MLP neurons of a small language model. Each row is named by its layer, matrix (up: input weights) and neuron, and shows model dimensions 32-287. Each number is 500 + 50 x the weight over its row's rms, rounded and kept within 0 to 999. Numbers have three digits each.
Before each neuron's rows, "fires after" lists the tokens most often just before its 100 highest values on Wikipedia text that the model never trained on.

fires after: " ", " Mac", " Mc"
L6.up1299:497521485531630600469493513424525533517467516457462501486422534535520600448477553476553441503470603647453525547430515498416564465555501567544563502554581411442447474485506487609469491569515500520502521561545435542496496462534579433552537510445504534532530563539471491554488518486475419507522546544398524468557511465466507486563494627495543498488484570539478503495479562468499453525457573513525455403471485588419524493542454551435559566472487434487507512563460557495475546575401520502497486530384536522508459491454497589476566601546518493473495507447495448503528554532474495482505530541508605500528535545524489533546468530567521465479435522450429493410555508431464540536526502412367532575544488548521453540497517497457477451487595508416501517410557531484482537430469514

fires after: " ", "|", " (", " |"
L7.up1502:492494485472476625498510404443514451444517529518563529514455502518457485569484553472497515454452507546502657511436460425507384491442475535552584478510499529506514463568554471458529507479485502548500550507510485481453562501444401538459492416567448484563396447553442512457525446595509594474506528526529487597540458473398390514517495465517557434552518459538547512568506485481514548521416484463560519412531489497477477483409474459511463557515529591446535545421528484553522548537564499526482458584441535415491536558527504460449508534440441487513540458422462534536508488509408492541540517500505423541510467388537560497474495346619515526493463513562488522691503422550460519535508606454601405551493399539485514501455537591540519470506486421539569501439455506511524455481507536

fires after: " ", "|", "\n"
L6.up333:540516450500482502458498504459477535574455482532600497498559501556369541587414471392431513410507531537502577509579539547514466458504457486612450442543461434459504504480514474500521489506517498480471479562510433516561651552492446443484506488429531537454477486509483538480479543530464520471579408524477497543438502577455487545516539640519505416496555491457487412555487482502455556530482495520455568553620502491412492392541417535497468530530503553482510540494645584605558546415534566502461451522497547451451491556500577465486530513529460490505462471454476567489505445461592517516506455522544521459324475441453433505477431545446587498472520461533460490514508447557521533491494590478593492483437456496418513448571515538512532522436530475462604480527568471451488507555534516

fires after: " |", " the", ":", " in", "|"
L7.up957:500494536473453444470512499419494465535555470556460515516507535511623539462464518558509565598532520557554594435548529556558549532591573479507487487470614584449511453410477441493433523491543565497480537472459543468522593611422490485470520484588584572505543510437467510439415477571471498376504560585448507525553469442524473560414508487508474566486602433464535478532409474532548481443485475500533492479505531462532534530436526557486428448456589479477494559487411469493503523593468535504457571437553449536552491457510593614511437494474517532502526472420481545541468522502492493474574451554468553549555421472497383517541545463462498490569482458615440559502476536438508536553552537532503483546477424537463502581446549477441456544436490417419516469459514458515490555538549449

fires after: "19", "18", "80", "60", "–", "20"
L4.up1455:508497444538486511539576559430535565500452442473524462512536502511511536493456462584515399456554515453499469458526468510550542524482509597258499539500503405543519499506544520563585462540460434508568497517582474517556438460470491552453473517518497548540565471445455507488499449535497486476381462504492474493483508401476473509486507458570554521454499515561570507599468602446552430536471444490522437516554617472506563449562516500535524568527556386505568528481466541450516563518546549541501566464552517497514531518507496610483593473408506539512497375416470503523498473518528536558566510521476533527442571442570537457561563507452426531433567435561524543527614447487502398532579456650394476481443444509532360431587479481437469467387480438534562472476513442477480472546404440

fires after: "19", " ", "20", "18"
L6.up477:565489527475461501451410471426558497357450547409597424610528566506495551450560493445514417446469546456578437557447463472538497583472622542468465478543471462587538553489533545461489440594473545507484427419409468540464453505470484547435467513558432599508500375556499549549495485564495546500513406494609545513451451482500488538569531525570540517488454539546504563568535497509576493524583542540540370476541547472390512455527495524525482531439479459500505578575432475487479558547507548425534572516493547485459385552428466603508488532571548510415507507511446557568579412513553516570494522518583489533471510388560524506462552516588427508601497506498525457520454424504436627506512571517503454482448518467423481415569448543380496565477476424570468580497593487509552539491489476

fires after: " |", " –", "\"", ")", " ", "]"
L5.up861:541439472474580529448493495522534464438480504542472424539526413477464533526454470439524486426491510498491537507556465516490519460466528515480504538544516490529547444470470504499483515553554386499459509530490500525516520500455505429570422519481494494588584497509463551442487428534437474470472521565603453505566407589500463642438424442407471457494546453545509416501488492543418583429579533542502438414615482514578476502497538534610536577462527530474624467545477440535483485527419511552491559565483468583500443467578606534507476570540471395467515379452450507523481452496533551448497431538481500518468489474511602587504479525579448463549527482471384536430416553483569550447465546483546477472508546514584531483491563582379478454487505437515539539521466485468548548489547410

fires after: ",", " .", "7", ".", "3", " "
L7.up1149:554616556556475484500487377537506559470534542512549435403539510461450510482619559506553397547503521463515526529470390528499488558464651601545442523556495566498511509416460484435591542495499458442493474485476497513493528506445516499449513454443428597468483477481438455497548554411510491443553450484560475529425491416518467412485521528426519522579482481427451384458487559520486483430545547485555467463490542451526505573564547495495538526518525484418584365493584484569419517395510417553575582505454624430492464481588482375558490530573497426500547513517502509447492491545457518435517480480506500513507566467514378443541617549428456495581516526564528564425427547507482475523513514491439499476412433440486568530480458529455421552526487460429576501517501494479517572572494663

fires after: " ", "romosome"
L6.up554:571434527402428447555484577510429520478547547523473433433546570452471493545565508551438552481488543492556508447542550553554483513433432475538581546507594559525470499519596412416456581448515522509489525563569520492504601456554516473570452417558507525472520475621544562449402540492407439502524500548557560532541518467537410499497553439484430475546569505503421491483473456471500503532512540527426549410535556521431506434439468479532532493560559425469485411531495467489537478477429525573536527497513515514488503535464449477618536498438514443459515515486616585446482578486439516460480416385479545470530445501516538490507494495494475513549534465514387556478519498444588510550574449537368582486436527434505489535535377485472464500468589567495485482535535440484455448457457525

fires after: " |", "|", "1", " a", "-"
L5.up870:575532570546501447494457563539460513529444532564431469511533565521478456515525599540489466538496543523456578560469510475513495506463494529438564472556534440441547477583541519449543449474467505480404513534508494509581603386573548544490477499509467443548359421451391482505528514485481543415494430436460553470457429487432527515437503485609536412547549519505589427452494413512453481414428494517554350389522505521473529540531554361469534510494433558486482499546565533501513476517589476542425437481488518446503466492471567564506522543536433536493546484405552469529501422466495447532619554476478490507467504354606481470496514566533554510492510561431518482476560573527457523514504488485507522570429502461576483575466506478495430450512493473444434491535421448474590523516509539

fires after: " ", "19", "20", " (", " a"
L5.up1410:426485422548389456561566580506528463574494536557440513485556434491483520523526448467518411386494555549460403538493520516450464578546514588531567509478439472550481531477469497606515381511480372463420478550636496498598406533433544494462444502566411509575499425531488465457564461534457474399607440476538511525485556503512505636521534461502503576528456519505475543550496525369523584514525509530416481524439435475554488616476484398562570488513486550480562604483592463487463467548513476471475476492555506434478516495540539401441538475505494563471543378539378538495465462479427496520505546490470480515470569435505455476505551508501441485532458526489400585518550454409488494500505550455499435495468535534520576533480490389484441477509478514464529518553575537413528532430506472

fires after: ",", " .", " the", " Y"
L6.up1190:552542450482526574464588457444438464595546451563512515558592415503500429563564439496550445434514469554456493376507444564538546506557495446489477522582514453503585587476575558429636514445428486516514508509463477583520551517552448495489443493461541423454387368566473502450464494509521500496546500564448502531511504459471474593593564518549493530429501533406442406524480580512523466446478507548529491606586557535506574444517460591550489421497522522505578434530551482512447464491494430494586523454472475520600441589502493440566526502525478469558548565509501492524526465525458427493430541504509487430450555537531516473446519548459459420527509476476422487442454457536631487427505495502445432536455320568513543479488495535518515491389583513495481546528448561489474514515546463

fires after: "–", " |"
L6.up789:549455491484480507554560591549522550515495595503458511545533486544413456529490484507492542500508498430463521370573551466448410539571532481453479490521620456426552496574560483592477391498404658518520558575571436530451454518462433381490538483512470504514498466569387551490486561467569498453490498630427506529570514482525485532503439459491426605454451545492603465511402505500492584525512524545517492478459433496431597443491580445500566422522567593560437490441507546495580537593465460501537464487504445412439503509431488514518474526475482458563566546469520544511499536427466540527469512530552450498398477416457483527484453464530583480518460489435470537490474525501544533545454561505470494510498498517520556562469593477487500467534487506601529439424516482551494558575536429

fires after: "–", "19", "20", "18"
L4.up375:490415476477438536500472454485497499446522510464500530446607443591496428527486516497414517485506526537508498461441496479599468480551536531420493430517534514510495539531530442507504606518576548459538486540525413538608467484486617474574534499478530523494466441575482564448492562501462437473547548421561456486610510444513444495468490392453498566460452483493470513532482514479495537565514484408502397472616579498543511539556523526472462511469615520572532535470429548497588510538442509385519593447487482467483399501444465443506546445549645647519458462517422561506546433551457536502427421579483494519438483431571405548467456532485543476548584509577530583481487512491514576448474472500437522519641414567545509476522481519461556524503500540461398423471541463487406523480460488

fires after: "-", " |", "|", " ", ".", ","
L7.up1178:447463549458440573498481484437536475508476456546520417433491532417496473498457501376518572542451535481418571614557531517551456538481587536529495476521529432478381507509561511508485491408556561509461454491505555543448529497458497556405455432473562511440483594535499454500609579460529543501569535442459537517578534513475453494388425454488482537496573521522500454423540563480535448468542561552528532471462507443467517504363476469557457579498545499537529517519492527581540536531577476586379534513499485620527509522478407456528530460516547431521612419525417531556435438452461463509534417464465536414533476563530534469525496430470516496520504499540470574567542550562503479525508495540514475588523520525467529544561518577421571523514654473480590534454545506476620377464564464

fires after: ",", " United", "20", "19", "L", ".S"
L7.up1389:549536532525482449501430560472480536400530506481567466464563518494477532431501500484479490524457524610528473578398365498428577450413492549411461531485505529502473474455538515500466429528542574606478502438518530514495438513545493557489460483465523537535515504511526498521558565514500499509514472543436624447503497476449430492527500513428480466593555503480473559618553563476507581377463512472465457496598511567394437473517502590442442462486445391398474429497484489483557453473442463502521564518483469495508431455495552484492468610444478465551517579519473530503492449450436521501461462520531442515456469418508545586499425536457509550451494547497517498493512474446485403541537486391409546530514437472528459458560516518509476400496571497399459546446509497543408517533433449

fires after: " ", "|", " |", "2", "19", "3"
L7.up265:510517480518463510461526537451506496378537515525479436575500504494498503516456558537500531564495536475497407555463556538507553491515587468609589541504618507581508525417531575482516437528414475541497521523466473410537484479498517585465453467527553520573481502516464460464452430470539499392535536632551498561359519483475475571540499398515577449428498481485463462521525478523502515450608477439500341479502485506566588457505554463536461520514500530539465525565473462549458533511404465537379542443566547530525427540484508428526430501396463471557474535448374487439494541436419541601437461585466427543485540488562557455484561490383639560495484406542469494498482547499456501553527531559465635518525514528461437443459579444481517508558519475389537570522499519399537522445457482

fires after: " ", " |", " ("
L7.up1349:467524496567429517503509555545456487461398589542476560438541475449540585488517577498531432482447485433521421477517533491434489615496554514594464526572478577490419559545507484465533404445467560496456475573469447587469457470441472516440522483514530449554475485569478458484497509491493494499569532492422553539526494447541432425546442512514439624577433534420596526568472583495504443566505466470510525504522511531482406478444487437423420465640528591477554515549519531510540427493486394548558607433550542501510444520509526539518576523510533554354491485493454451446497530543467495480451425545441460411494507497456517557559489404485493418428571535559538574460452461465491520595606476499474479451548511545531488526589513521524408469555411453451438522562489469437535520477529571

fires after: " ", "–", "19", "+", "20", ":"
L6.up537:437578440558431486435490574507318464532510542472484462513540512513615398471517458489454461486509547502536559473465376497471504468493551515485508537539505546487456435519472480466447480516546571491497480425448429484559421538535681478505475494463508454445526554534497418517588524530466553525561487451480516423508490508508479551517548592410442564568516495562566424479518494548517410582535520536475452645541481492400463494510479499432495486538520610478434512406490478479411518561495544479522558508490480526559474530458534557526538495537542547477491483485570508468481461438584369556399485457542423527459511493527421534497512498504541561513490486436482476508497484479565503461495549506523591519508497534567547470503535453553643479526428547457489428440517558587488527547525462

fires after: "|", " "
L6.up659:572556473403466393547571523403466547396552509488459514465493488487494459529526456515621499496544518470427546434485496444455538489470560519536439483588487447477585461520460492493532601546589538499446418555485490471510475499459460495461509534471567493454448481442540496380429429476503548495426570542482561581531542541412454508455453451518509434574496541468563546553454470439511506558509496486491504467585588530487492548453515550512478496600502456473571600540505462502462463455469433455532532490540472472553506462459528364452465520422486498546498401518455536513507481463530408568485520450534414573493464468438491519514485478621589441539478446470444484538585435507442424582447536523581440628429376549580442540484436364511506508511491577407531543479465507513468556561575569

fires after: "19", "20", "18", ",", " in", " New"
L4.up866:492557503454452388471557509476483525420504463518560497606580479516448634417496396464464438451533598533459502487489500555484460443505503540457535566546515546485446488514507565564421493646442543476440459473587456586481490497570513537437517525385406520565530501520490597591491470451562433495557458483452445593443476449491545500550605491478537494467481603564520518562431426516528483447502485485566467462515494509464560446466487456540509496483529528425412544503567512525484479531521405495543478472475567449502481552576540462533524473497585482510497539546474473441615486458460536477441514502603489470435574415601463522592460562500455567488463434498515503581514465548486480579497539607427430497449513534448495352621512541440462454494618496484553510459517462477431500543481465

fires after: " the", " of", " in", " on"
L4.up952:422516429513402523542492462442548485423502444426375464590445568535485464471534492533571499500471528440511491445544443584587512499515480437416444551399571404519475545467549384485411505483539526473463516516496499495484495545449480485496473459513467440456561532490506502434436513489466500478514506543514536507565498426487392464548532487469488475462520528499464546469486445534466445467530551509452501433505474511551606464488542481580434495480564505508489495522490416493470520570546526469542538436582543543397532472504506597427472501517522507491467481552466480380555513340444459488423496554495480481470451470533468490502422478507480480498508499560448623471547559517480487525467481533497530457508556580435495458489524600463417493468559534459503543560437625544514479549505501

fires after: "–", " ", " |"
L4.up92:462520597522387456548447564415537553467486565486508569546465560595541549532479516485518504475515510448490535459484498458547501472505601521434507509477471557502494476485541485457490462508552506468532492485522436497544449495482529578466469573434433515426427395537432457538448487483566399517446519537493513503608525428619476460452447478472513503573455499499446481485482552554548494529559494361564538504484530356476525450443440515569384519416528563529484486469493442511600411508518532545537575541499502536523515502416564441480460522559571392491544514512481426527489553472504501536421483519556485553457506440514532474469521433435461505489559451540500491490374517573510499608550560534541435415515462471532448486489509421594565511487536494530452559502512407423476519480470507

fires after: " of", " in", " with", " on"
L4.up1527:496471474545538498480559444513465539478519519504530453449470557502470459503511476455519601477384530518512597534520461482447453456518430519510509519468450514377405513594506442554436521522521493557475459493466504506515417485489440441474442462500512503515526482477530540422527518474486441574489413498455460439511463450513472519578598512507565449437453402413497565419420481608578500510470419452578522547563582477458576545427516461554489565593504656521499508417568506493330630476494569538495527501605470607433447482434551531512484546438505539491520524502517459456499487514453575539450560409531505475543429498595504509479566453487549471489497427420459598563494474536500557599521516521498510576429509495533443567440551539433466455400486482418528551552576455409521526394478568

fires after: " |", " one", " Votes", " ", "%"
L6.up289:535571484521489416508476447445554534460497482571510560583523390594484483506477615502466483490561510595505538513587493552419467466474465465519527479525613544553567504499440594506497495466524480551515557563412455484509423530530494509531585521523542478507534472506503471531557509481473528452517520455480524482560502521519455443452539428443471458480601555472605483464501573479365495452515463574509462395511522543523594494499563458423466529566525470515546460515511417476491401501456521545433502498546540490483544480472515392460430450481490524472384403508582488456570496430514435470442540573458497443534393493536503490513419489498482506575544433509532510444524579508499486554516460482538551471474550393489510489522463394620535509529568464500430471501567423488411447533447489

fires after: "20", "19", " the", " in"
L7.up1323:495372496522438531370492454462402472555497523502501500465457577494512570543461480551523486507607473367582473409524517500568510554419504489521517555458503448484473468566529531460428487481555470548517458533531535491511517594432424547516522501531458531516517519459499439544504496407571486485556438451421422529486469457590465547554473458492584486492625457519574500496509554496576604476416518521497475526424535608490520459609487579620459488490549506458542444513487476491517482561572426457554566560450469525547513525528546565532468476394491468519602588481476463487494428480497495448511489550552503536529512415466397419502519435461477457528555532524556596494532491477421452494445596518577479577570589510411453542395533525504617538546450462368525529508444481514501517512536420

fires after: " |", "|", " "
L5.up97:459421419535472507441411605510476505602452492564432462485538564494490576495498426509431559459475527499542484462549601445429349561481528479500433544497500516524487531468619542595475509426464648532469557577522494597555567532582566530506463473362476442501480501503458485505438354587473429476564437449510574528511530506534532481477574446521476468504548449541514536598476460447508499476562475553461446491446519544518605514431543454491494432442486459499503481515461485622528458502521485531507473496509622524540545618482565596574510471467481543474512483482577594455525455494488450589605430490549485517491472436483499472454514460530629581554489487537543544524457467519477549473596512530535453522447552508429548512522527557476550544518503401588410461507440564495530566561475514

fires after: " |", " ", ";", " Cycl", " ("
L4.up690:441497476480548507521471485618453517370407491484479456531496443490498484478442517453502573511561512593514507510495491486508480553460515546530509595503580416488477513480513473518503495466465485530540578524382489504517505574454497576478454470570439544524554559458414455447527442409456490433449527526475452490575503481514591516517448482540458561589449492621526486490523407476580529421510473490541393487517559503497505537474507542449517515486528481437458598506551543521554555450482577429543429509532492469485455581656509533565425574606522469429438537545488610517462396497495509482522597554574477520468536411411588645470582476519524426533508486407584466533379534420479556458532591552564515488461484458505521491507390452521519458501500535501456431441467472481432535496493457

fires after: " |", ".", "20"
L4.up538:527452525477469467507556619570556481512541591533538479367474423507539477471505571453449535538530485442444521563499555495475472484507541504608500499472574501582596454504558376449554471446557453492426552524427467558590551466429389510600506418485472458483502484622486512506441497427528514434512573506545505468545396470511474543432402470535493561485548553523598418420488476446396551475431470498516453474510579550514514485515513505551500610550546465505476485510577488516466509507502462422545522528545486443530519544569552617511515523453533426484517439498567481451577492546450485497426501534466456491446494427477567584450495562543495571522525500461501437513423493536492494492462437465512576542546530518533569524519526433416484500453538496545444531438477464528523551506477474

fires after: " ", " |", ".", "20"
L7.up748:556478528460486606487571478521534565591461500500514477533637605501488496521493560509604447450523468432474485563426394522513554501546605528563570627480461442490512495434535532501519454440484503477423527403534506595527493515420446424569508482499547465403428420473454457535423485549522473451552525505522403515513452471501558465470465503498515464540493496546466499623530562485554486541539541407512496456441460507619456498575448504559535473474467521524572524529495531488560507545437541538534504570543598431562472520467526436511508381469526455535533530440501547496590452500493530596428584394521481494461526416557532472551435548470424439517584508507527492524511513453464536450501415444539433483513497490551521457493603530500545490544564450511493404448574436528508437531503528

fires after: " ", "20", " |", "19"
L6.up484:468544459515466536472537479523485491551478506498444408559459463510547422443377431560588551413421549489413440503491444445507548472469529618409490522597418445535465471506524503519483538502497559475491487499521455512614422485530454520423421547539594573511491484499538445572431414452490483520434513471511486567459485423492469459482516346451516426457491482529529466413461511527536456572416497477497445473481512469517448438493512584545480415511581520523510545495547589559531544523570482511448506545522545387496498386475536533479519475476511466459554467359534593471516489582478549464537454464457429467422524449504539538549447481466533565435539402537491517486492452549443571534522517540438497472479519525423463471559500391563560497457436475630541540535505481482430536535592458

fires after: "|", " "
L6.up589:572548481571542485552444557471561487423429535563552555495499586515491529504458461471542428462506490455512441468426505494426587509507489474471491463517557542579439381445455711440471531530465479542531523605453467383510514515491562585446554551462491554453512574473528468522495490414478487571522432637615452525417439495540436539490530500569494484477537489491409465494469435539553446499446533558545511531558478434431519406571473537569458569548474383499594539413478532587416578581531540483488507457458461539514446501491507515535497480430488617417492497485552592495505539540534433538558420504494480455523426463548458486444419503494457457527534530466498434552592550483484470550457478432485558507496496446531443448456543486499505471522505589556574442474429492485453491465523518

fires after: " |", "|", " television", ")"
L7.up1347:539524446568467550455473561540426602581478478438459484452533440431494506493401537371566508602479520435534472475497519543435518477568522431441531464553529463500527502462474480411540484534549565486540523429539537514472429525544406553504401498481570481607518564472496518482407463445558439423402466517374578516526478511598498468478487431446477568469549477447484527467460518506434486525469572507505459524507562497539524488534527478510488486473492546425488480545488477616487541506512519506480540522464524447568480487496589564540475501553526574443570417397488564436521489466498572550425513441411503428499505380459571475477490504500580474606512421482462434485442465479494475535535536436529387552500523534542564489486487389478476557506510465559499488536522540583555432416568483

fires after: " "
L4.up1463:496581512452488504529453497522475541490500441582381540475460569464491539565500637468493472558508578502480551503409467533446535588502467472538491449459511482516393420466475548505422469588505471495493555551449448532490401470533576597428577516417605493605464494553530353525411445472409458530527531471514439459476500496508515543515541499509476483562450455540495565476497469554435424414478499576490633510431462503454487502593531454519517512468526551519529478441555503512434478491462425594431500445497475554505405506502566576613493525383507507576498541513475450457527537477554393523537565473551604478516508566497534480516332526530496452372564519539502503533582525540483546485514513521504469547476463558496459480539464515485539533475592533546447636501510466585653482455534423

fires after: " ", ":"
L7.up1235:441548439535485613457476639487488450502570475500490520428545532610590554552479449502391434516425473516522567537499477499440439538526581410452534545579580579532473483574508443529556475512512492473528537445513443488438400530526508543525487534454463514398529533498508539536408446570394463434491491611624449520467492470530491547569584468522436507579465522522513428513504478508518542572496492472519397468451537572498542419544503506563556505565442543480459441423517440587564455466437513408520525414533499536460426494513475446577505543484569550547481442502520455526574545510499503493529444537433525575452530446520507462538506489516487448506468555461479505537558476457493496529599526481485480504478450442483465466444572486526497427493516371519553463434546453404499505454415518

fires after: "19", " ", " Nancy", "20", "18", "17"
L5.up752:448518584541477529432496504538512446476529410548548399548516460479464499453490422548584459441547579528538470532456484495501459490533568538499461523546499442606490474481417568569526484509606489595504494501476517588444510591557457525462428589510495480487405559460467578522510520535405562589489488516505529529486477478508557480397542549471498502474539568515563561561484420448459468425492480474421409459439414496546434470476435628445568514543534456605507596506506468454503485531507443556472467514474486560512541519454550606586457399528554559517494454388523537551541468512489495515502549575513391525434529481604524537512483410486470527633456494499478503498549379517417495441558564540456580382464480536570439526553561408482500581463478586574459495490526499492443439507508571

fires after: " ", "|", " |", "19", "-", "20"
L4.up392:417509467532486589435418497533547515462493521429605477541570467515473657533414463450487466490411483570486432513593551487561431487400593514515530560530417487477488477512526529435568524456448504442514542516507424564443515475558586649459446502472506475439448487459522489470454514510499489494486488601481481525515535584592559419481503392527418512516479585492519407587521501571581444468551521493487474482469521433518468460491468556477426441530524563542541462556419541480454551449440526486541610496491480514486492572536601448537527522499510490464492536502470545522476547490453520573436495516554436586507504476448483529514484507564600537466549453535593485528522471513526561560475453604517502510547476602481493497529619578585499488438470394486524432497542487467541523424518505

fires after: ".\n\n", ".", ",", "==\n", "\n\n"
L5.up914:569444441477532443539563545462492492504551487501554504434430518444531530502525520466415491542540551493473547515541530511466500479477463424473465503509500459448506547510490554493543536466486365562498476475441497548450518492469532568576526557505410477615515538555462505613424533511453412505547539533526504436554393479564422522516459523526577521553539530471417502478559542483385430495562487505527565501476423508509511448537494442578464486536514494413522529504556466546447457502499489508568534480619498464569532538498485511492474588502436452478519502538453574506540518559485533520411555594458474468448509472503552471399499479498544539516511530462434531524611421553462566502516448429506655476451508518526522549475562461579406466461511491432420475523517510479502519472552523

fires after: " of", " ", " on", " between"
L4.up1092:554435598542527464482558445556536528546434515532501535413590514465417474489474498498490492448437545448431569495494484502479613462484499455499448475402488584509424571582528475390509428432470530547465503544479502547507471499547502462405584471514475478499483506535411533567496527478521494535424527485481477540481627386355527504474456512513507498452492517466566527425517379472530479618436434604488508498588515406449514500559523530561454568529480600570459376503496377452450479383434482541497478466504622579531581581506552463532521506467460536490577530463553496420529418494470443544621509511505601422630591426447515457487473510442466473539556518531526570485430502526537504522529499542428467478480477482472472485569511486537504535543432505459489470479603427469531505457521563

fires after: "19", "20", " and", "2"
L4.up1019:395495519514417400550465524436521476520648528462529401530586487507483516457399548506486371443511482570515435444428505444451516538533478485405569577471498500473526434507528433486474430486526557462528517515503538497488467539432491510505477409415525441508514460521543548479507503539446500554452491398520551467437432535505560494455537449496449495473463501540424640445362504546568515519485564434504510455409362493486512483521541414523511404540563603471515553497525432527454495594499474494541523518523459505488566510554493531577529493513594510480416548601499548541524467449500488490433544461515456513473509596446463536487366459473476556563511595507518521495472456479512532509472466444466581513449458462570469453554583527407471489490478613458504486493509410558448486523457520

fires after: " ", "–", "v"
L5.up44:560535548371501571526515484517508479514494524598455542451540449554491507493490682539514454486445514509574503484592506525465525494489568478548583526506527425495483566510448549453529526561555399506423569543468579492501631425539505627499474535506427431508526418592548524439464568429528566461569460527531519584486455516526487502527503427488506485537507506560519499473513442492462560581624420611505419525499540472467402483524529455499391517510532567533505474524444482519470566535426545532479528527433455507428466494499468486545571519493552542558564513521505487428336510468409468518584514450598489558486521415468426387505547552497448483573578451517453529449524474437556444509586517433468439480489527457490467460498443496482463505482503502450483477631504523440525550613448450

fires after: " |", "|", " ", " the"
L7.up1163:577557499525462516547435506553412558501512424526420558517497539481603507569483607459501491529618552461481499486473585452423583448444505455469514513539521505496555458582577496546458553493447539458556560503500467563461576477561494495529534477485457464555479533538409469552508530609469464486451490517445376512571478427514473518381529558516491469516560557487557547484457473476479550509463418495477414427546513470519651482419502497493434556570464452472537565502430461527577469479492502508472519527513530611567436556478488471489508466554523471485542441447506517486658466453483462500435520481549609430492475514562624443462409481538501435517540492555473514537440517594481596398546537412587415566491570552505489451402522418528447560546496464534474481565439547476522490521513573

fires after: " ", "|", "\n", " the"
L6.up618:428419472410515476492478479512488487470590568409431507364409517506475454549527592534460502455454530540487456381463536491456495510456404480539499494486493524556509460487501497521536547524526480502447539592429546491467545503506487513487449570348415463436514613501554515495540560534533448477521455501478538446459443602570559554541459413546475459532500458519474435409453499483483489476474447604440570514597435488540434535555502525482458460536497569620598547467462467485554539424528507592441495487572494485546518505574459529501486513477526477426533556400480580461442477495412471520515509421667552530545461459496438486440480514547515488583520424488477417560492540463594613583544504506445444502449493485466442561442469586400508538429506481535528451485462437397538593561437469

fires after: " in", " of", " for"
L4.up186:571495513508422533417537555495579520441529456508463477536419533518594506556495618498571524555505470481531568506581469542497524506551546506419579532455507458511396479482447419487469466557552524508354444460537525496495454467434507498551467477491484533466562465421519464465529400552485487514542578505461536537435501438419587503552446555553525418461460511501538497472569496494523444400526469521532565501486445547484505468537544540551447509429471604521533471484439468528460520453533479492453507508651506542444515527386448518544553527471501594391500539526506468524530453545520555542495532447517542474473522557522500530498484500476507431431508544480431579574537537528521448495470437490579487507468528549530546520463391520444524442385489525552491520488495506487503450472511497

fires after: " the", "19", "–", " his", " The", "18"
L6.up628:412492536557535568536435508424460454565524484441469509508654592516471473473538514551441454464522457518556553456476426489519592543536562481467454642464478435542515545430513599470534520589555558497502529512449441412517513579564355509485397601448605501580560468466523519410501483461574576470475477542446433504543521536545504576500465508584499538469509497553487520526465506457479536419451497549380431520622558453491472513526532568427526509473568479534500453413496547535517555468559458501526523548432451560494448528480454499573435431415401495519485487497464486538528384487579509550487584522594507475475401484487525436445517391538564555523461446414537499468544432454537408505489468485552535448589488523539457436498563574476578522541461445504522601460526511567495485544541447

fires after: " ", " due", " (", " resulting", " CD"
L4.up677:458446500533516507510506492486436540404523472563513428496548568510468430536422543567564549480554560522493597464429540551412420574581487502460418514558503411455461516535520515547472468549512475542484458508467487490539514499462513503514502475548495525446474463457531435441440505529363486506521520485348423566431577574411533480508590510390546494468483497568566472485557498495527454474513461521546394556486472472499550594477591518464472457569524462499549496539468488493489490468411466541478539359497537482567404635532486420574456461470618487586563464476483516443462586498516532537544497473466448525518465499604392452517525516592556511403497523515456435537469561509547551476465512441435492618552410548535502523468470547493556501486534506509560539537433393418578533483448485

fires after: "20", "19", " first"
L4.up254:568493525546523486463601490472569450477514626464526440546504556451544484478436470545492500477476541424456476473471550506539432537497584479491515545474519405527558367461515475562562478400403541439529510516583535550598507569407503553436482455457552432492510441485406495470485476491520525427484414457483488480491564550471570534577547485437433600524476494559482546571470527565505535484569407584406540494517518492443558308394535489474494493575503461482546483467512629497464565591536460583559517530465520504492450451495545410484523517465535483555530446515490449473459495450489515526505484506522492525487589458516543435497503454432501491437452471453576437585504543510548440519495488555491498461497605493500405466544403536457481487553570481411413574496582551470509452507451484